Part of a small language model's weights: 3 heads of 96.
MLP neurons of a small language model. Each row is named by its layer, matrix (up: input weights; down: output weights) and neuron, and shows model dimensions 0-191. Each number is 128 + 24 x the weight over its row's rms, rounded and kept within 0 to 255. Numbers have three digits each.
Before each neuron's rows, "fires before" lists the tokens most often just after its 100 highest values on Wikipedia text that the model never trained on; "fires on" lists the tokens most often at its 100 highest values on Wikipedia text that the model never trained on. A number after a token or word is its count.

fires before: " |" 40, "s" 7, "\n" 5, "ent" 5
fires on: ")" 45, " " 6, " |" 4, "ad" 4, "(" 4
L13.up751:132137124123148187177146104110119184136113081134119138088085100114147116122134125076099135136190121117113132137165128109113147091130142144121102110094124159136130151111120125110167139119140125114182125104102136112128100124146129134133162111120128131152131124096136161133151115115143140120135149119141180147102107073135145094131061190145109148107141124098097063130134138166123108085135137142150124157117103133138127142111134140191133098104161083128112142136103106145108142161103130121158135152118155103136137101145181122146102163135148101148095126150119141131092106156113094145
L13.down751:091121106077144120115115121121107095152144144135128129128129134171135128117130165130133162104136122155128140137112084186110142134127138143135168083093119131154170143148125164158115106118150151122150123091146084119106216107103165126107055128107160103123139128101162095148114125130168094120064158166105087148111180164086138151155150082115112151111134106132135146145145142110116125125117154116116110091143124143156090144120099119082119137129124141114139121072151155114125120099132144132146157121139137099126128143138116146148121141106102113164135094139120112149152137119165150121

fires before: "2" 47, "1" 34, " to" 4
fires on: " " 81, "0" 4
L14.up301:197159108135117155117129187118143170156105128102074148070171102133116141121119096109132167122138092102136110149104162146134142147184141139119136106173120122132108137100140101165144132140105127106058085103135133124131154145123119152164133153133106170104115143125174135108156086120148137155130097142099119129149114166138122149140112124143133134133101099152116120082132128098140127108123134135125121108129091094148169096138118153127090120157136132111153124157155077121159157158168126117096119090134113123094114141114091094143090186128126133125111137116141116113115121125165127105
L14.down301:126143084124120121148112120178126128126139175124111083145082134114123112137137106129128134121142156133120150151170131161158113120109110130106117152132127130108144107130113110129143156182118117144096097126130085098144147137106097162180138154124121080130146158142093144097146123132150128133122154138087125115102122117095100147150092145133127129125128125076154135124058101137086142099128112135122117179134139088132135118086136116167117156140140121138126110153135150076162147096150087159118138130101092107115194115107143117116138124082131131175145181145149134152092172152101182128

fires before: "\n" 68, " Ed" 4, "ș" 4
fires on: "\n" 36, "===" 23, "ure" 12, "ony" 7, "==" 6, "\"" 4
L2.up738:114137145157116119137109142142131184101091107135093125166113161118142119135136150149109176127138171132153116097170091129134109090121156167093107129133133130138095132144134158136133155133127109129130100050132115182123130189110149128120199113106147156132150154117137117164151060100161097089130155132132114129113180123134108093135089116114157138149137137148125136125154149143122079149129090148128116139130129136111136115105141121112184147151136105142143127132129119123151106139070111128123119169126139090126126120141126087148137163138111111146148134102088124143110082084137109094
L2.down738:117141127113129150121113125160147125169127125121163140117129143103110158188121135139090121146120085149161119145105137111093116129131110088116146102103163156124092100128122134111133154127116122113164119145137139094103113115126161105171085091129153156137144121103144114103156141070174133142122126159177117078142109170105130145118157152138121069137133127106179123130144124130137129087085119123127135146130134162135116126134152094130172102115129175145151146107126058132132159157165110114147109118126126111104151073108145164139123140113104124109053148147165173130130136129102158111

fires before: "\n" 64, " The" 8
fires on: "." 32, "\n" 28, " ==" 15, "==" 10
L13.up70:127113086138126097147117145141106127105113123095131116152120113106156126078135144164128123148138118144099112086115149093125126128155158133109072136164154120155167183146166115175126135145098120103164140093093143131111118157130133128150123132111126115132149126165147114139143163111112116156118123120136143115096103124168113100078109091130145169159129134160130148102125166107138121117097131110137110195116112150150151148173142120110109145124098084110139128122158148167160133149126129120123083139115126126130076135060139131092136071118099143123126165178156131151092096106136146176
L13.down70:136118165149153151150127136139119156137096123103188139079148125103111163094141140120142108144126146119130182150111100134098088146132142127136136107140136106130128159141171125109100127125100155148136169085120185098121101088146123126144138066139120142159129091186125107085123120113155145122107099154116145135117078105156119128103151127112139152137117115114151163118106155131122101087130121105116132151120135091171170110183123121108126131156134091121153085168167115106118120098136129105130085169134152135128122100081127155166098088131115116093126149120112143127107110169147143158

fires before: "1" 33, "2" 28, "8" 6, "3" 6, "5" 5
fires on: " " 85, "1" 4
L14.up227:101164150142133103105120122123152136125149095170111146139127118166142088126138111137183121109168089093142118143141111104135136133107151156121123151127126137100111115176127104137102113153096175107105110123134094110124108133145084130080150110170131113151118094100103152155111097143143156154116172126150070116136150138159158147172127127138155115151159151142152150103104134137146111140084138207176152175140118129111100185099156150143132133096083137116097091140138118112151122090132129121106189125117126095108121116117148132120119103108116108114133138093134094140109146112127099134
L14.down227:120136119161133106129151127138118137100133084095131141134124149134160174138125135123119117149130141183155100094123132076106087120152081116153110129149150150121149136123163164108094164139073132128124125088158138153119095095182176170152153153149142126152125142131138116113108134101157107099142137147138097125110114107190136168175144134135153126126108108157111131112078151094074105164123068098099117120138113111152095140093124155116150107116105131147119153177122118127074116144081093128084123136118144147117108086130114128127133128138155103131129132143139118153133165146144128145

fires before: "\n" 93
fires on: "\n" 35, "==" 15, " =" 13, " ==" 11, " ===" 6, "istory" 4
L11.up112:079185102087169145150120157137124165127165135108129160106134115116105127145149099137155134119114128178163123156163103129144147085135141153105106140135130101110143121149152128125122141160096132183161131121155096156131088159120116117132128140130163135088170133125099128114169148135129114146082103140130135094109132111131136127080174148099144135159137129158157082189126176141140155091088139108138132132145091143110111130092124130113154115129128134114122143079136116134070115092129135107103116144101122094132113129128135139132118114171090134127169094101124133088152131074119116088
L11.down112:129134176178171087157133116155134154138144128126104119147128129144125122105126130092146158158114113109166148130146121126116100136119145126101122125150122114160142144132175113099097143113094109101135106110142104144083097190166100171131109100113144143118122120183157100137128144134183153145097129143128079082138123130130160139092115103108104106176132148113114134085122084135119096100149094110104123139140133161132149118130144116118123084125137161115162113092116139124088161106154140118117062144127097144130116154063136112108122115099132143123156158180144138159135134108173117126

fires before: "\n" 99
fires on: "\n" 68, " ==" 16, "==" 16
L3.up468:095147139116169155105150155177135151128115138165104103138138165128115121134139070149163093104162113112185118139133148119123108139132154132125126133094137148153105120088134162152106155108127138131139118134149133145111134153168097124133180117089129125131105116177116158137123122127113111139097110093146097167100147155156122144162121115097161144163162127125132140072080138068103135099127093077120125147108144128148089104123106130134141116133124125110126113119097159143117120127072169099079152151120136081137143102138096116138129136130141191113137140133128122108124107181140156081
L3.down468:120160120133130091152078136130103163123087173094113138121168172122135124133141108123158101135144130142146112133133142129130131123129126085114136106124124083126137118155101119150147127175088136160121139124131140099061142169138160105094126136089139118142137151115137092166130155119131119112149141114109124077138141135180173141115174134120111117111111147148105129084135129121137069132123138154142150130131130136081094141148164127095102140153101172129121148094121091092166138159115065101110143120133145088123137142077125118156104163150091139138135141093123165192144130119113158138

fires before: "\n" 79
fires on: "===" 37, "==" 35, "ics" 6, "ence" 6, "====" 4
L2.up742:128154116144084144103109113125144118059134071122112133133123141166077097187171121087129157162121120088177149114164112116148116096117163140096120129173138084121100125162107144138106128132138108144145062105120158142147103144131125122097151099151143164140106135161105077163121123140114133131141122146125140131080132125126130159112151112172150157124172148097181122118123160106134150135151138163130112128152137120160122145127125153160122098134136099120125102158129103125134089144144115107116136136165105143142093078143123094129114111134125074099121117114167105126114106153153138134
L2.down742:135127103129160132142125140133113158119115144122138140154151138076129158118095151134157117122134124141160126139146159113165111142132151106110133108093146166102178134115142128119131114101097100120074125165131121108113140160107186118186105133149114039111145152080131146147158150102112117093090138111150123111147063103137144120166143120075102114098120118127067117130124099144142142150120144106138147130144135100109137096137149123148108131125127126143130129198113163104115138147106145145129146096122123099108166167117131130144141142094147166158101144142073151099114166116111125132

fires before: " to" 34, " in" 7, " from" 6, " at" 6, "." 5
fires on: "ed" 40, "ing" 13, "ue" 8, "ri" 5, "es" 5
L8.up607:113150119145110135148127115144134146112164173070167155112089114151115125139090120140161164108109116186141136127155109114133139141137147143141133138145096107111137127139085101120122146142154100159162162095160134133116144156137116152146082118113134117124122132135139163103131128144116166132117103208107097138114154074156113122181141124110091106124108124142098143108123089133163152121108110124116108094132138135098108133099130133137143110163102117123154184138111140129158174094115136176152086122118097143120133147123144167080113084138132132096095137107132149155135127092135117057
L8.down607:164138138099146138157133103111127143097117151129159125114150085099169102105122116100095132125121155131129128086094160168135104095149095144119142104116092092157174137120133148121159112119097123154116120142160137110105094125098144087121116122096135100070135152096095104128121106143129149125150128102150138111119166143151158127113107104136112154130109137171112126165150102125140151177112149166083185121106128124164132174142118137163109130130153135131116134061130107121131142145093138126093184112113154100119162119138132121137106163119096155203129131112134137145116138190129143116

fires before: " to" 18, " from" 9, " on" 9, " in" 6, " with" 5, " at" 5
fires on: "ed" 55, "ing" 8, "ished" 7, "able" 6, "ated" 4
L11.up546:165148100154106089141117089169134124131093146069113170123121114133143110187129111149145119143115119121153163159162108117181100093159132132147138158111142168107158131113118127137109150172147105150131125088152094136152087117103133146099137097121161147119133131106093145097131141188080182128108127163146092116107119099139152116110070124136133130137097156144121123105107128127109117167134143135129161104105129138126123156133159124092137114130134117150122157081084146099115124115126101105137151130105141129161150169146084131145137128133098158138083128109143139129124156102105175087
L11.down546:091137084119138131119152132159121141137134104118133136098181130103158130174145139102158168119120168124146097074121135185081103098155096109118179126116111142113100116143135142135105130086131132161131139141144155137127129159099100117117125132121090092142165113145111151122146129129092125086130140116161159138100163115119115096110126119108131114186154115126175136133177074131137181108107176108121150139100174118137120125143151103161134085093134128105129149132148098173118133144111162134114113144111116120091151128140111106109114120070167152109125136149166091144107124114115141100

fires before: "1" 31, "2" 18, "3" 10, "5" 5, "9" 5, "6" 4
fires on: " " 53, "1" 22, "it" 6
L14.up605:137159115107129143109121119126155146140166154117159100150172105105122160107130143081121105120124116118128134142160157116142120178160130143124129165166157130133116141127101122123130123168131141136125096099144160117122086100122110125110090144140116068141167101077117142137134143160117143154125159073150115095159164172107150137128122136135134139112135125157127113138148191147146112154099135141106149134166138152172109108108122090166122111095147127115031139150092148107098098136113105137082110095134099141099130120134095123138137144106115147105133088157105091161095121118127125161
L14.down605:139159154138168128116159117143153146158161110154149162173144131148121149173132139149140155079142149146138131128134129073131143130083118133126123136121143127086118106142122092114102129147127117131120165109128095136137125110116098136074131077115159110124169140078095092118127144102132127092101125140129122075132132070145152136140159134143100131107156142134111132103137138088131094132139106156144143149137112133124069143133080114147108149068132145083106116140126080108106118140097141150142175175188117119138152105137113103145108094136125112133150129130127140184122101177124162140

fires before: " to" 73, " until" 4
fires on: "ue" 15, "ed" 15, "ing" 11, "5" 4, "le" 4, " back" 4
L13.up422:117128102118143107127108120139158162122106147098135120144158151130170141135118118100129206121158139155137089126128125120143074131121162143137132169142118107136092100148154145080095137091091126116134133141130099135123142110111163106124143132141132152171104110153099133137165104134168108110116098154093090126119124126141125150104118106117150107131092114170120165109164092168115119097125101122135168080114126091154135152139118058136175099141121126173150127124129150159135124141140072140120158129125092171084113135122148120150118145143080137140083123095174118145133150141155135098
L13.down422:158069126130114150110126170148138150178089112079129108099127137087166115141090085153168154164125134116120149141147124134122102133160091150121186156083103089120096131129124171124133170091134110110092131138119137138119142108089087138137150148122122110123142113129119163127169117125123159135136089128126121133078144104149162119126151123138120127135088131142146120129152147097096160151124136104118137151132078133139136143155124125178135112189135140124142120165143102148142110167101072142123181106141096171093152134114117176130128128113083121140103149109116096138127126137104131121

fires before: "1" 29, "2" 20, "9" 11, "0" 9, "8" 7, "5" 6
fires on: " " 53, "1" 17, "9" 10, "2" 7, "8" 4, "0" 4
L12.up140:132128088119159168138136155125095174109114084158100138116149076134089103130145129109156143132160080110131162152132150136117123137158144153075127163155152132133125080129132131150173073146131131139111151156146127160097131122123143170126114152105131118125147124148121126161131118123132104131121155131131077155160115132118155150120153107128126124139098087120121125168104142170189113103121143113121149128103109072161153111148130093099137135145144134070113144166119123113136131157092150100066113151085100070137104098116133158089159143098134144138129156121091117114136145142132128136
L12.down140:169108134111124161167171131147124158143112129113142149109156152089121110151118152138134146126139131122142132114115076144152169158160124140087141126108151104151132117112132091101121131129080166137109116110095126097150124176116095132111074152115152128136174092125163168093099112126123090106117108112087132126127139079086114121125116102124124124102148135097183116106106131100092158113156151158153132141106108126103132099100132120112078145186132115120145145201130137091122169147174126119164172110135130126118147139125138113133150181146113146110140131151096158112104129147146112126

fires before: " |" 23, ")" 20, " (" 7, "/" 4, "\n" 4, "s" 4
fires on: ")" 27, "s" 12, "/" 9, " (" 7, " in" 5, "}" 4
L13.up518:141101161136096115098121114129139119122133131120141110077148101137127112081094110116103113154135173117118123127148117131119142159152158104132094162116105119160108177119111102145138104147111141170124131127093153104150126133124113114109137163131081084156135087148122127133126150139100105131122151099144139112103139096150111169169129174160126127169156114141133126135118187194102103130106165129093138132077102116135143127081149130127127111113083149121111140099113112139122153163144155114143124138114150220104120135154148159158140121123093105149107093160142086172134128133128135161
L13.down518:136113081154149113162124141133164134122162105142118117102154093153128117148097149113107135067133138150115157076129074148113129102126108130114177060173144105137130112167119071114122152123089146136122106147156092130142114116101139149079144151159122115107110130126125121137103143138144127081146104134116112117117123175124128144118171168103068149131179172174156122152123152108155133133164135134107107169178174121132099115117155133156140102150113120137134137137104089130094123135131128131167157118126119093111136129122108116101103147132087108135131173123114153131138152140155131116